config = dict(
    vocab_size=50257,
    rope_base=10000.0,
    attn_scale=0.125,
    lr_head=0.00487,
)
MLP neurons of a small language model. Each row is named by its layer, matrix (gate and up: input weights; down: output weights) and neuron, and shows model dimensions 272-463. Each number is 128 + 32 x the weight over its row's rms, rounded and kept within 0 to 255. Numbers have three digits each. A neuron's up and down rows have the sign that makes its largest values positive.
After each neuron's rows, "fires in" lists the words (lower case) most often at its 100 highest values on Wikipedia text that the model never trained on.

L2.gate344:140117154112138118137143125127183139086150191042176142115115136145075131183178144157138152143117121127115211114149171091133186054161144129162139126144109127108138130069156138150178127141084192175073140179132165188085137116127128124098161154135105137042176157132051151118126104157125144118178127103142136110093210138124142143140131163183127124131157152109096129086144115126139135107124171133159095212113097158118127106066160107111149162131141162206080037148164104116134165129143155166114136133110198089123235147174142126139152136091141164104132123111137114142133140082124147120
L2.up344:110102143155146104143182107106159116163178145046161113202138165075096134093193154110126145102161157107152121121146153109172143176103166080149081111134114094140083105161085120117127083132091129131146081086127119129139134084150178131172127125158141186103134135123112098058077113085136081119164125113111091139158135046156128128144122112164097143170135167087108164189141122191131191115133060085133126169120116122135140193150114124125058120101151135114133080149180104144129118080112097155138121113159099098178082156087157130173154156060147096189169147164122145148119136116106120105
L2.down344:110154128127063148073121099212140139116169110153151138144137179153177165092116061179118158082143164078153197156151152085067082029097139098109132079154169131140116119125109152140173129091135095187182134147161144177136076093080187145101140146124070134102162156148111074180093138128136138105121098133150149151154150109151157200099143134136170104111184106145178127071135134162165131077168105146126131130125163180074127168118144143101129127096183142140151125116159117193118136161089107087134097139092122117091150159092063132127083154150148145118070087123181150138041101169175166182
fires in: "to", "for", "between", "help", "helped", "of"

L2.gate1298:157112095113151114157159113132131140156142143111099115066176036164151123068121090140126086115120151179085171150182171135129085174131130110061169114154158112079187165171118087165118156141166115047142153101191144097114066110185124122142140131144146118122189093163130126074115116203170100154133172161150041134103104157157127113128102143164139103109086144111110120089111151052087168120122159168145113057066116134126121131125110105147115110049120122089065144136148189110146135116132161099117145057101125126130123106093135109121153169134093118132152027141148202090161126083156144023
L2.up1298:116115080142178078067189134141091115153195131154142139100122100129120204106123164159104165064077147120079156164089100183101065124160097078126151114157144157097146175112139108088110100142140116119109141125062148104132105124121127148078193142119125145129135092147125122126096126105101150161136127151137104140109076174153103078106129178151125107136086109129155098046149116122138160152162131072160095135089165083099145108090151114133152085149105101183080125128090182189148090089149165148169165115076137124090171061151123134134090105086059104083173060175177183098128092153122181221
L2.down1298:116136149160081138130133138077111179127138195140098109121050127156061161146140114125132112131184064066140154127163117105142182096090165137142133138066113180098097082107129169129123143132126148159149164093106134069110143132098170116128149071107116097112064113084089107109163107115150197092100109072101120121111158082111046144135142156096143139120091086171130171147129147105116105124139107126114169165145130123110104141151122133130111157099168145121188156056125105147104153169112117140119163156149122182173132121092124142133117118120087160145077139116063084172169071088124185124
fires in: "derris", "as", "that", "played", "which"

L2.gate2212:118119135158134103140174076111159121131128122143122081159177077156145149173162149119152093092101151164088077062118097089192179097149085178090157082162059132154176095110100099122147148145071125121162103168110104115157181128174162105143191098093105107092075143115152125130121152113129098147094012087140151149213124160099116149159091097070142130114116150163109131095125112162093119102124127105141132089141143142133141048112106111130087084172178103080150107112102119136108171114124081123130131146152067116090191115164093104114107133156113115089141131171140088125155118110123169132
L2.up2212:090157135137145135106162143095107126119115153147112140114203097112136151170149076145177080144068162125152171043140147164148127107138110145130114172121116154088148137127118177120158136114091127109117095103160131177174152106190090180071139099115139104126154119143159128132078171086072115079125099156102097177194113152067084142049166124166173103151191129136107178153097151122112150203118126150152157145151144155149147113131088085133114061122174139177134092128102127125140105065105154097117128145150164082180091127109121112123112139088222102160143121145098102160157112139098158148
L2.down2212:118095139126148067062163147129113127094145106110100108116105118078091158094099129070174194112095101109157127128128154065170228075157178096110063111098125183118126159120127129124166111121131114142116139162157123114116093186145138078127121166156117095183121195128166117142142127172071100128102196099093139117117078121093102100177101147081213092179162112108160107161081092070190052133084111102075134155078130143091065112133083113120149179104095148120102136151137162118113125129103147106111120103139140155154053109075094118137123122095106107119161093093112138132110181125114173130
fires in: "to", "for"

L2.gate995:115142140136122166060158076166149086140080178103223124147169081151073163139131105132153126123093110122087128168061107170130145095147156139100137155161132092134087086151140156097162152102068194081129134106171171142064143145098139149092148145147130113125134074175125182121130102135154099067147133115117141155149153131102122172164093046162121147102146125152114127144130098105158131149145196084124075128131103112156123186085112145095154116155125137205163104096092173131114077083108105115119110112120140106123090094125133096158118071136167159172089103127075127139095121139138126173
L2.up995:144155144152152144140126164134143125134158100119122114180120137112145161169109093107112171123182185141132181130146201133137131194141154124156160109182114111071169110082104142115145129096185037175126089130204155146110163151057132114130109134146150097142154145132120153106134145125086117138152141077120135131069172143155188147131095140111097113149131110100132155145195146091099139064148107100124102137176080121105190128137100126123136094139074149081119092134146090132121129101149140152170053106177119139154127074097090094160187131154123156156136139157153091127107130139120159158
L2.down995:097133147093110115156145149105141090060128200146162120127129126163141209130144140092139134124137111113113102094088066160141149114142167139147145147127106161103123125107150155092117162118098127113145124149064061111126114132152151133172202130133122111102125089105121201122128169136134132085078087086122097131171115140130078110169192114162140117120117153177113119153096110187141087055095111208127129120156125135107130112148064137127207167181060116146110113093130125163179123167096105165170116140162171103133136152157138145134100128118173078113131171086096173097174172116149110099
fires in: "is", "and", "later"

L2.gate962:129113123144143140140128159173153143062143130179099111129096112113137184099070135128074128073098047097123157171116113075144134137143138099137133125082141143105151166125116156142123182139157161094111178139130112101103133186102077106114107171085146141105113172105057169154180137131109116159076090122172130131134158145126097101097108046202134192137075118196102098135137143096148155123078156135092111123174093078063081144108112087135125096123126093140221123132090122106135100128126104117176094068134195164105107146115101154118130114082139184187164199177154104088081102100120188151
L2.up962:141174098120138083105136115133151139169130083164124131153080147142136110054156158170108134092138172084140080175093129141112102085177138116116115120120097088149087128199162168162143094077108100094134143140122088131093145133157141158163163110074141095125160130151124133125115147092163129123166199129123115142168134126076138091175101068141186118111130089124134146182066132142153132084127087153072101121158169104153197135120102163120135143138117150130102118139073103076126144116141186091117104154175177141105077144065123177079101141121136148142135146108164158143119109109143146163
L2.down962:179118160142142133135043154117183082171168164091039117121123172095111097173111145102087142106150116166119108116106173076146213140109113180130101108122143119070148208113077143190156146178181085133122090161096145148179074101088104137156122104155115150086141109082166136056101098175072094061173038088083129141119085136098132171119158101081135117120147128135130150087150136098155123150109143156099155136104152140087164125082049103136145097116106138147148156116141120214146141182115123098100113136129052105131158122142133137167117118126137149121114129137127102134187138191166085123
fires in: "march", "october", "of", "year", "may", "summer"

L2.gate1947:191113117209121151143121084145131129099181129084169105072151130096041078141129163136075134164160147175106139174115153121115133187138209117128135056125093123134116125224133121113090142132200109161101135138186121113108107122136092110135120150149125103151150146106082099184134121141099050083177119077099160136117128146034166204125161145063076081127119170150094201128146159108147106079133113137114066136147137164104143085096123116154061127142152152126162096043164165121138169146165178133096117109146129221090216163094130129139133149137130113193125154074123073121072095127111086143
L2.up1947:178141073083141012151115144171119114147110081117139171120083122138096164151127119117103170134135157139116162107182115123114143197154107134141138095118129070079147172124129126132111110077187155099128138059053160129100066172107122084155058141168092143121086147152176137111125129155124141205184086128144118114113142144063065124076090125137121163125118166105105138088134145156122163135108095126113099170163086170088161155128139127152139169160132144086116113132038084154166075157150097114140132070157182138103082123133134115187150139086154089156138155129165101176155110124145118131
L2.down1947:158113170102101133100106095134126182144116191148120105142162142067132100165146133104142141145154203126118120110079135147121089092094170157134080125133111110137105111120144160021142123079110118112094131136144145102131145158072144133164141086165107118089088111080132142160167194128156149140103096111120122172105081097128117122150104153058106157130105176157169099146143104171137165100126136087130171142120107114153076091146097131141202124191179173176148182158150120072185127109126133120161112137118112171134096097133155115127101145110097169087040109127139198066126119114106138140
fires in: "that", "from", "was", "is", "be"

L2.gate1603:140150165165130132135184145158125101093136110137112152139122123195108136115120080138162147136098112176135190112126139173162142115093118134144167145137135074122140167188156104125181147150094132132123169155155142144152138092079167094121068145144156171170086114132116015063153033093164178135114079143172127155141159121091149134138124097102101109131086186084083173150131134119152130117202132157125114112126121131125113090134160154059139099132148146064077120094108097061104181127100091169117106104121073134126146149148107094092106091168127144104150122187114094124118115175129098053
L2.up1603:108146146084105114154127096099123185141217117184121106140156154130139125124146104141146134126130036115129117204082132076083134129094056152161148077134133120132044117142147146141123160131139147111173138115093150170092114102076062132054047158182133133101154128092178106119117102119146128075092154138111156125118108136061077059157106189115161156140146124118150153067142137039156084155116155114110168135095101187133084114139174124107116189181129123183171134152113158171110111137116118081170148108157113120101115127093106115146140090143208143132131165100137091131154161107078139136
L2.down1603:164159112086146105148088114116156104147134173118137059086126225124132142132232140101114089118156154174120189122132167130110159179141170127105127158110113101114132143094157186050145180152098140133107154142115154104158135140144094098114150149153120135184151095084176082174128110110171105132099108090127100082124108178135126139144180129149183136145095175132092121146100154108120140172111217135144108160156174084098117074116125075160153079165156072111151112151136173143167121126143151151146079133106154172145116088065151046090171135118121109137126104138167136064154122117101145112
fires in: "the", "of", "main"

L2.gate1683:143083124124172135119115171165134141116141099172089098136121141113182119155124159140132126129122082174086068097139171170162134191167146144117158160143178112124108154122133176082111115162094125079129107149117147112148177144115136135111131086096127147116138155098138178096123170122110093138156160154247103148143146117159103118135144120094165190124146103140117168204109092160090150141188074157161145116115105127171152132089142118050133067157122093134124132094147170161144199109162102118094117136182125100188153092070117141155107077106154092103099162144210142119106064113066099093
L2.up1683:152148113141119136140143141129155159170144109153124135129153119131096177038095160151128081122102202188135073179170086115133157065170093100160058138140134104170109108135110167144113137134150112096129085117119079112109136158145145123193105164169157112142192095152198130117089061136146148116076097125142116118127222121117091149123107115147183110078172121116116174121128135138129141193076102110146150144117128064127160133084107069140094088180143214105117113115113096132184070107103099106159127149111108144145131133124119134134097167099149133090126122126112070173105146192088195128
L2.down1683:133122178145149114133089111133178117066133175144142121127133157096158150165113111136134168189145154138051146101098198179161050158082120126128167091109128143118068093137117098087110201197160084097139082172138086122165170100148122207117157128141105166146092087110092107087167191120087132105117128099219095166153091076100100094152165157085185087145164155115164149141138131111094094149155175154100117135156139098115086090139105114082149102131068104168147122161152160108119153085147116155128077165129093178192086085147161102109184108123123136116163114059170118134182077127099098160
fires in: "for", "the", "to", "at", "a", "ever"

L2.gate1923:136070193068077104099147111153113155156101154173141225142112117123112180142046149194095131123096088123137117079090170155136124097103112111176081125089107130132095131171205149178095136161078124150166107120140148133132109067153137126196087107129090113131184089118109143153131156149109131169147086062137147057082143136082118122099132160184126077152093088083144110181137129134081084083133142143150176124139141102167105108135116091131126116122122096098125128141092090108141090103174125158085175118130121212179092121099149134109199117180146156141056098099157092108065131190137104050
L2.up1923:123125188072111184139136145183146159119135156165087160113108102121105157151099150152062154112082061097120098091096180114146113139103117141164119113096129151164144188119149091147082126076078223132146170142116128146098131116152085087137127060094078113168227091149113119169143115142140068158149065082142102102156140163053096047093145109150137123096121087164194098119121149091111089072084169126155136114121093122202145146158151158091131170101105124153178159136142152079140107120102123131098154100118102079171122131094041169147096090202126182150130095094186133116058119115146115114
L2.down1923:079121147149087128137090137071097076092130092140152139112114137159127156136142180136080097152183136191140124144116106143148147138079148147099158134104136148110157123134182095074148157130089111101082195171060168140097091192151143108104122129143127157139151150088123124130134140073106109090103164161157107121171181084161147140122080150168113147107167174156170150116122146102143165133177080152191136094150158169153085098133130117171171184201177092191125115163150095112188148138156132111185132124107081153119122140122176137135170121112199125123143178089171096153154193060062153143
fires in: "win", "won", "who", "loss", "lost"

L2.gate272:085170143161127152166141140145142136110093144169183142143175154144081074150089155069098108179151103069155144121095131084129110130144152057149124108184106105149072078230148116146091094172113140161125179121155091173105099144132168144146085161147107134135171101082092174132164149102129148101186203105125122110139106121170141231118127070129130127151161123105128136111124177117106171123130107092166163115199131098073142170095128121152199119141054105122144088110075162149181141127168169154111117069206128182107152150121102237137090110115150121169092082127085115120140103234124099154
L2.up272:165066143108141144097115172145140121128156159134149079173142054173162098123146125151131127105203145167098107111120135162135152158160136105076181177098152155119117101144083146164065072170175140136114178128145151185157157180116188138140151154076135058128113134129123131171099141103120081147154151142154118120121131127102138193126122058134134104191140174118166092099097152152127121143135131175130107094141098065088156159097102123168132154094115130124123106116115132175151099126170133155129139141199100104221164128139112138125119110152149102116104095124091149087073188180157158196
L2.down272:111197166193147143187117120086149117137153082149147152100133114179055166142104130052103137090071145157169141164170080040151140143115092131122101135178108118110153127093191116131180144106118125102117049079061117097121189135126119144093126134127123142023186135200155129114102144143104137108090096135160149141154077106121125099108139161136126149076141141107078111158097142093134094074065178132151109162168133125085110096118104147088132094159131156122093212099128105140097143101078101142123141135071121121173074094067118151169082136176143140125157148165104151151073105135106086099
fires in: "and"

L2.gate2188:160121059151088119207174109173148136165188097092163138121094088157106162114060146167146099078130144146123122178130141140185111157094148112194173171155112131110086147119146121120133106151142157122133091172102166109101116205135112112127146143089120064124189111123138131130128099104117149113073135118133094153134108136115108143074153133151084156158128139118176121131094133156086161142072143170135084081195129106150086141096065127130140070123140093136130085136153132151095164107102106061145153103096101157078127066114208132150154172142148122082121182074180132111112146097099129175
L2.up2188:108126100124162117120126079147136082150112133141109044140107121127122125157083155108140150199141141136156148090091157145170082152182122084119122146140091199106125105129129147110119128125134122087134105162136086142158170136129156075125195145071119130123126100095131130129140147115128167096068125191138137105114069126139107137121134125171094135147145111144134101145121155087142161157127150138104101102103133109121123145106118110183095104195152044133137146108172144097113130107138139037086065141145141159133139068126216122183154148149186124169103161077129138098118055136130181141
L2.down2188:133130108086155115122142165202153081095172093112070142104122115106133144122103200144100062131160104093166118148150063115182156073120191168053201110136115129121082145134146102187158175110177131120120152134149149148123098073131072098166212141147181158164146136165111124113104181115160115185109148193068129066155134162117093154109129115115131117103117086146123192152176126184135123164206151087133126164138146150106100147112138112112109172166121115107132104079158108189132157125114146117164124153123147146101149222078115124130143124113125127067130139153115113163067213119157165133
fires in: "years", "summer", "million", "year", "june", "000"

L2.gate3029:181166167153135070124131079146142111178140170189134150145095124148158149150169148176112148136134140071126071153096124146119110089136160111118139093108073098135077158145153133116102143124105123125122159140123138153094067161181126085169110088059162112134136116137112098144098127185109193171091091162090081164136140116101098078101167142140114096185178151152154104105134091192140129117068138125137185176136135155059156104127120149182147198072123090084204130090118125172094092079113120156100149148187130123178106148157111128100102135169171155252174195098064125121077137167112124118
L2.up3029:114137093134088131056207129175161064126160194158148185128104133063167116052128142109169085089165090080131114130139148119128134153115122131110128147134122129072063125122137105170104174145168128106119123190134167089085159132140133123126101122061143119099089145110133169153112148118138039121175188117176144148146132126170145150153091119124152091160111113127117139088102158094133159113114158170090089077126139151131124088090166095136073115078091105077105101063154138092155162050155131162115200164188145146144147112178094150137131101117125155152134103045136162126150158171146109166
L2.down3029:112138126103138177184073135112109166116104167145061116175161133125101139198120149136094155127120172167100114096130134067160124176085138122153063076143113086105184119043124141149134101118130098125071084124029107149111138132126123127137182113133102171129223105098188132169143128153143163072095108144127144092120084165141110084092117099137099140118102173049127123140116130127152126060118102089107156191179123104167150101137161107145096136159147112089116152128133113121121066187143111138103133150085126078126078076081131146095148139133123155106156148130143130153154086121057139114
fires in: "and", "who", "which"

L2.gate1330:149097090122146120106165147091138102134127153118167187085123112156057044174117113144169074122086139086129116102144150105084083129115119108117152112231133141140132079188137162096160123146097129127161144141101166110087035129103149077133032132071146126073138158135109093095083156088134149137140118198167079163125163113089113181168109119084156044167083156155160124089099112099154096097135104112089096181208126115116153096140131086129128109143107102125074066111124097166104177113086147125101126167143102143152074090171117123133122103183158131147134128069085103122094102193140100122
L2.up1330:153152068139119141189104121112160130103191124093122146175129115120107070110111121080135126158157109134095153079185151091181088171113118179092142117210071110105101078142132150132110202135057152115152101075126104159121118137109179136127080094057061161126126158147114117188125122114136124147121135144132097169097158095092128132167121060124131147117145171215139144170072131111135150124141179126103151207149118073075095162153110108171077123134149119097094137130133077163106191111144170151099090143128143060176109171103090086159120047146159135120129118133122084108084158134129100109
L2.down1330:159122157165135124191156129198125153144118108182174140112087117157177186188209122137118193130102088142135121143127147164176143133065086110136100135069125145105106141123124083099067134125122092130055089153122121079156102135113144161122154109168104133143160164144130195131062126150063151138119141158067128102074116072136207125112111142098157128159149126117127146122097144128168076123149147168150195066138099115177117132115125133115143194165159146133094141119129117112105158117127152107116112106123136156076174115057164179095080143142120115101089144167156100200138105103108148078
fires in: "and", "with", "as", "since"

L2.gate1310:105116124140055177113186148156134159065167120105125150071160184100140117179126100093113137131109073119069201110127154144156135181097121068142123096097120152146147157106084149136113108119157147110116149125174057120151148190142119107095075081146121158130151165152164097108115098107088143155107098118155185129120103110086188161167173146158083122125150086145141083122069103083157154188144099198127127194112070140097141099078042128039129189155068129114182113193150137071155147147153102124109146124055096149179148103130179153088163067138111123122150193175046195036072129168120129135
L2.up1310:114111159116089122126108100136039112148122081146115147155140117105131021150166130100128076097128130066148107190107151136118143157128053096133114098088125114127105125095076123129129098109225111178115107090128131139155092140114109119104175126153135133151133117120121154140150101151131168127147064148129165123128112107103163100147133091177107110164071118000114118138072146101144180143106081155130114177108129157083158054159165110068138126172097147136142118160131156115116153125164108160103178124097087091160125138148146160107114138169167101113109255151075188088125134205170118147
L2.down1310:148167176132120142180065154128153101125122067124097081109135101123123130125127122173106181175164134188104130112142130161116128091112129071103132139180178117124135148136157108163177137082105135121110115169122155098095159140119139118111134156103084050190118131142110121121123176129097092098130109143113114100116099099134177112122090138152145114161131072147117115136157155134097135100198137171139117058124101126161136120172187122066206156121098211168152146058136138125082117090111103189134112106128183155129195123133160143121135099111098124130136098103162098063161142117080129123
fires in: "this", "the"

L2.gate3045:084160119086150111152150075116151108171147103125087078056131100096114176127078098070143128135123148116135093125153183131136186171114148139077128136154109122157111101119118147202093106129098153076119112147153105150127172149166098121160088154106148147121114125078150111187074173069131125133083154137158025119148127138103076150158175169141117103109125137130131162138041095148142103154164125132111093177172150151104135119199132145103132148088130140092193124146112152111196136105079083188167084117157165139170094162121106085143089178124155163107169172110157151129134146160075129102
L2.up3045:113184111186157083158149105093109058123157135156168120153113094094132151132142139129142188134084158143110109137082145125171136200165140132113090147167049203128170124067142124114063158168135099137090108106162089137100127162176144150155162124041095094099166190102231144079073102112127160124121100131138004157152087094152104106101117161115138144097074144167144158144111123156079134180112117117088149215140141132113140117182123152152167126102121120113135159078079149161136122066106022149134123143130158127204100145111135142148113131168123111118158123081103135149184140100108142134
L2.down3045:098112153139106161183127105175147161124116083060126103118133130073104132178112070129075090123127102126076147132122060099094094087062097137123120125168131130155120120127122137147129164121096097054111128144129153193128174153119114138190166178104179149139086139158124102105124110109103163128071093171208127113136137123072159115138156085169081094148124144097162082178090063130147092098140208122107104118125159144095138083118226143194106200160191122125087120115175073090099107143093152091164085129128198121158151132099096094125133111085132106128149138175165087088086095143083144147
fires in: "and", "then", "also", "turned", "further", "to"

L2.gate2205:129105112104146160136096125124094188102115035143148125149109130151126102115135060110134086146057068154150119070098125103116120194140108079120166127149130135154130098128147122153139145099107120180119179110145103093141185182136178144164074125126102117156122128127122154076121144119114107087086130125178183123164190128147130068157173110111149146132150116097105114124153112158132172072147110128139163130142088167086131107149089069102096115069129117154186208173090131127161183163185124150143153101100116124122105140156119113132148128136159136134113134128132111138145071150190116129
L2.up2205:159107134157105069091117089159075102133051151129164078133134062116133062117163090159121119130156122111098107160108111078119091143204137131101119147137109167167137060112079193160114132170095150126107121119152141134152132188124135139178159109081106119165069122092115121156128100117113116148155100143136100072125139173158171126152067113147168122175126207167104101091187094100154139090160173153108149162074179109143159129059126115178110152125132143125094110153108139083115159146169132147125165080080144139110130084144194179122088052126154098151104143144096056099137090151167105179
L2.down2205:174135187194169144198146149083151094184155085131135142081154096180098127163074113112121142118115144156089091148182147154163096146093142106131193158112174125112133166111162131121141135114099115101136100108076103109098080087153108118142115122143131190115155189145137101175089106185101180119142093159094142130055189094129149089119170162090121127157119133158168150133125137130070139124119115146150116093175102125141098153152175153133133155119121134093136126128196165075140156087131079124101126116176151062138063192052116088124135175164134180133179042097128166159084136128112159132
fires in: "s", "and", "3", "2"

L2.gate2328:136097136123137164160159119079093120145129125113174089144078107106048155085145110102151120159129126146137176133120108226137147151148163140132162137119144188151078148168102114129121162068138207091152136135185117157075134135075082140150146039091124144132100153083152197134101067075124110130109138160173166208137136140090190161143179159129126110132138099142088140166082143133103122083086086185100120116179109127130136097129082161118102120162077136113144128132100114140111092128113088150161105130194119187127135181109113084169149118114122131209132124098134147156145116102142105140
L2.up2328:190079111123120132168189127129091089119145119097137073081079105121053164136143146134144118123088064191058126127159110170183109143127224157101110085157118144108071166128104156121158118074143179097100104131176113138189138130071175130171174064106119094131138139093124156167144113033097144146075171124175144132167145073124197093107178111111098150128130125107111138132006117191104160167094081112082110161153089109147147102127097199152102123192089117135173161148158071081119090081071135166133121140191123144124131127150119099134109147084097116172117117155123142138158129093124118170
L2.down2328:149174130145042125106107082139080123105171112188118160102101107131171163134078166122158038107073117190168092108154100124195132125136136128110127133070077151136159147116133126128136170107148191132124160106151108175126078097132108161131108148141162132163160128096192110120114109135131147130124133160104082130101132109149179133127122126095144137143146146090080212127126156096156141128123120153122174136184123061113108120060164130113146133180143144170111148109131084104115084193140126161128161141089223111148164080119197132125137006128108136132117095150106169145109139015104161065
fires in: "metres", "year", "m", "km", "years", "kilometers"

L2.gate89:159108193122166153124174131098127107115146140145151148110075178123126099131153090075117084179120128181149135088062094099116087114129164104159158146128096140164128127189134143095143148121167164128071135193119123151198143113197145189046121133101116100039159135134136074119059114140119163137149142117124123132106110139201183073117112131117158095126143143158149097160167131143107148108116123164116168121140137140106182138176087166081138144093120111177123122092142121159146097116066096151087161137081158095167111199113094118071160097079072119163129155109128160088093179137108181125
L2.up89:155112146173150156121118097109171164149124140142109112098108117109112055100150085124093112142129128157099137155125151116149137126192192113120110113113142131045110120131119147108178088082128180109104086136114134104143118100163141176124145059097090103106143095107098131148077083149133192158143137129129176172106132121140121135098131158193100162125172105148194131130121159126139156073173076138135101138167176126175087152130076183163125142107132195098137163122145098131134067113133116177155167108122091128155121192124157147074070106129124155105122123068147172103130166205135214165
L2.down89:106133075174119155109169184072097196094152122057152119176136197091148108178160103114149087137161086059153145079172166115153137150123161112157090118136097068096081114140151145112119164121117167086184136086098202094130112156092161089161154094041079103081133162109130164138091202153138100145165105125149094122152134133159094093143161126141099189151103083105152100105086176190116133130101117093069106117129173110127115101094120145092155151142084117146187174133135116078126116180136090135113088118108182132089086122124126173078133117199097108126212139110175087133138132127175188078
fires in: "war", "god", "date", "footballer", "year", "king"

L2.gate2949:153103085160123124170179081137112088050150117092132173070154119133132120136137148087076103061163084103126183118086138182133120170137106171094071106150115191139069088167112133135136118120144096138089081173172104144124174163054113133163150120069178086152136170147081105147191154109135150105119104080159119150093101170105129108184131067173118148117185123144143097082119113139120141152072118110121106171048102073097113123127121137129125122097045140155193087088207185125124066114141074143115116139090145162141082201104136129120144119169156075123142178117149182131079144147150126111
L2.up2949:104117145097131087098168142128164091154169088138127155168049153155158139113141092227168085194150133084127122118139125100149156133060137101107065125115120156168124153106126125145091148146150118142157137142115119134110151117182099123147121156058120088106176162136143159182131107050133114124187095117103136146129083086125150126153099065148122089106018122131117128120095087135128138146129111177162076083150101147102117101130159107160157142086140153100077089162147118111125139166079094147132126145132120140103094155129152122066073077169189114160160118125102084100181058093124124158
L2.down2949:102123103141154153142081103158067087134104132071156131113140130119137118106142126116105155102180126170120105127121126150071135170168149106157197133211151119102118115114147159074109169094125169098119166141131147159145177128173117137132129154148167133046091140148086100081130148188071103081107159095134143149156085116124142109146087195101090120119126107089135146220180084158125143100109117080129117132095074140129124195136080125122088115125130131123147167104137079157177109141180152173103125181125165151125093077170076127156159063091125111103129112149143102145097156129145122110
fires in: "this", "that", "which", "these"

L2.gate982:150181090117179127147161121147165127140110120096155098108092153110200170153131094141138098148113124178108149146133143141163162245197120107155099118168147176140136123120163148121148097086145122159169083160109133162119065148076130113113168086143099134096096105144123122175125149103105083120157138032112100155086159080127082124087097140107099148110166124102087103144084090151141154121174054120101071119140094164137095152079062124130075132122117115132125117062192077114145104135147148163103208171138171165138140131097137096143134099058107124156171229106170093200138145077160059125
L2.up982:113096109131120141095145178144145133110150095141112085136164154085132120174084075065124154111095158108139108159163154148125220198087134175111102174099106103175089148147111110104076083115162099138143168137110176156128139145157169117103091113122135135104065137145064154057144118155119084148146093127106106106145128113114095102162077151085144135176193137151109126184146125130147165109193105159102138029161057148158098115104096115113182165113166196151191099127127116097144140117141134130163096125138146116123118156157158091159127124165095155077166153100165155110101133143175090140
L2.down982:083076123212085189075136167083141063112043121110139175102110134140080203087153165146127144097191097133133164147152066134072116082131177168172134121171169092126134116156163167137140131111108122136133106114152147059124173134157163143154114128083134081082128110158159140143120127119109229113101139135062177144137033139094121111144114095137149119183107090121150132107165153098158159155066168095156162134081142136143074138109140133168179152108102131189099169165104185080121107093142179131108114090133110128117095120146144149189170147111139113104114100153129115102096129194190108070
fires in: "to", "that"

L2.gate1753:130063103111132173164131156054114067152099148149070140107095151110122168058123164161145127120130154173119129154148145122148141177137120142141119074101138172137152142139118130130182157145130124119121097125107160086121133169120129127133096181158112158104173150105139201113077108066144180137119107107129148157121096085133136135083111114074118115117150113127116109092084125123088142143079175118161120166116135103148115109121138138112117166086108181146152167155125138123088144150044110198123138106095137124111096113103127094141175076097198157088054164070129057183118138116127088140
L2.up1753:219119106121124103175182075127103100150082168078202119191126107129116142106117089064147117113163190110093110089094151165125189170127161092128122135091053162103166125092125140141097115142086115131118145110097162173106194147167080130076164054143092107188147143196068113116157164094105161190169139132068120171136117105118140120069151080150130167147060097134137113072128145128096119162156175124108112085207122126167149117097134117139144127123112174163109088065096134104100161172159183123115117129143114116123085136136105119048126125134105134143125132143099142071117085161125146095
L2.down1753:185150103054095120123164088120141114131183090112199126163150087162076152161128104135090141096102138212152122164127097139120127117188109147130110098043156148144173213088133126131157126177109093107124112144119114172121092100167121179097110161121099112101135129137110070143149105151140137106109125124121190142121120188112119150171130157139137143092103136152097079150159139156183130129138113075149179053155107152156156112163158084130116119130190071132155120093156142109133172159151128121097159129079124083073101146052104114193127192203092092129166108094061127133173136122118204150
fires in: "born", "died", "from", "based", "released", "founded"

L2.gate2738:147125163153151119116146120137185143095102089167209113110197093138110104121142147088114135093122159092142156091110126097175093148101084132160144077137137167156119160170114141146126174131111143099141098136152104130203145141155149129101087138130117092136112075097158147174162173151103148137188159095128185145131170151144140191131085049089196140086024141069094161142104113084089159073153113147155082080133138111130162068125118163136136128128100136200163122117151133161151179129129132163140124071103135166136071161158169127117169112073123155117115179126143134117171105089146137106
L2.up2738:160082147149106094150109069132133151085111163062179127124159094092152095110109126208100120101161132143116120141075096092166123151116170106120127094112139108144144136175038065119114119082152112143148091152078144105118163180130164112126048079130160088102103068091128185128114122122183163088120128096204165068155104107124157131103090083155085109139075075122137151162127123104141136068104142139136097084149123079131178129122139134147128151185143137145152162152135179116121184085145107159223118104090129199188101144108119060141167135128176150105100146039159097148141184113132132119
L2.down2738:171126179129143134175104100157157137111165090139108111148066120138086127187120071110080165076096141139131197091156124133145102102100090175119130163165201120144126157102119136145131074194127135065132136074127165145155166117176147125115248125168077118166126120139138111137175160117125153149128120109118123146122114113113073101142141114094115172099117114148124151132171144176096160143111105120131150110138129157116149152068195107114103140150114125163099139048110133145085077134125132138118147112105124076131113149137127119120096091128139111138148125120119166032154089107154132132
fires in: "isbn", "year", "date", "country", "region"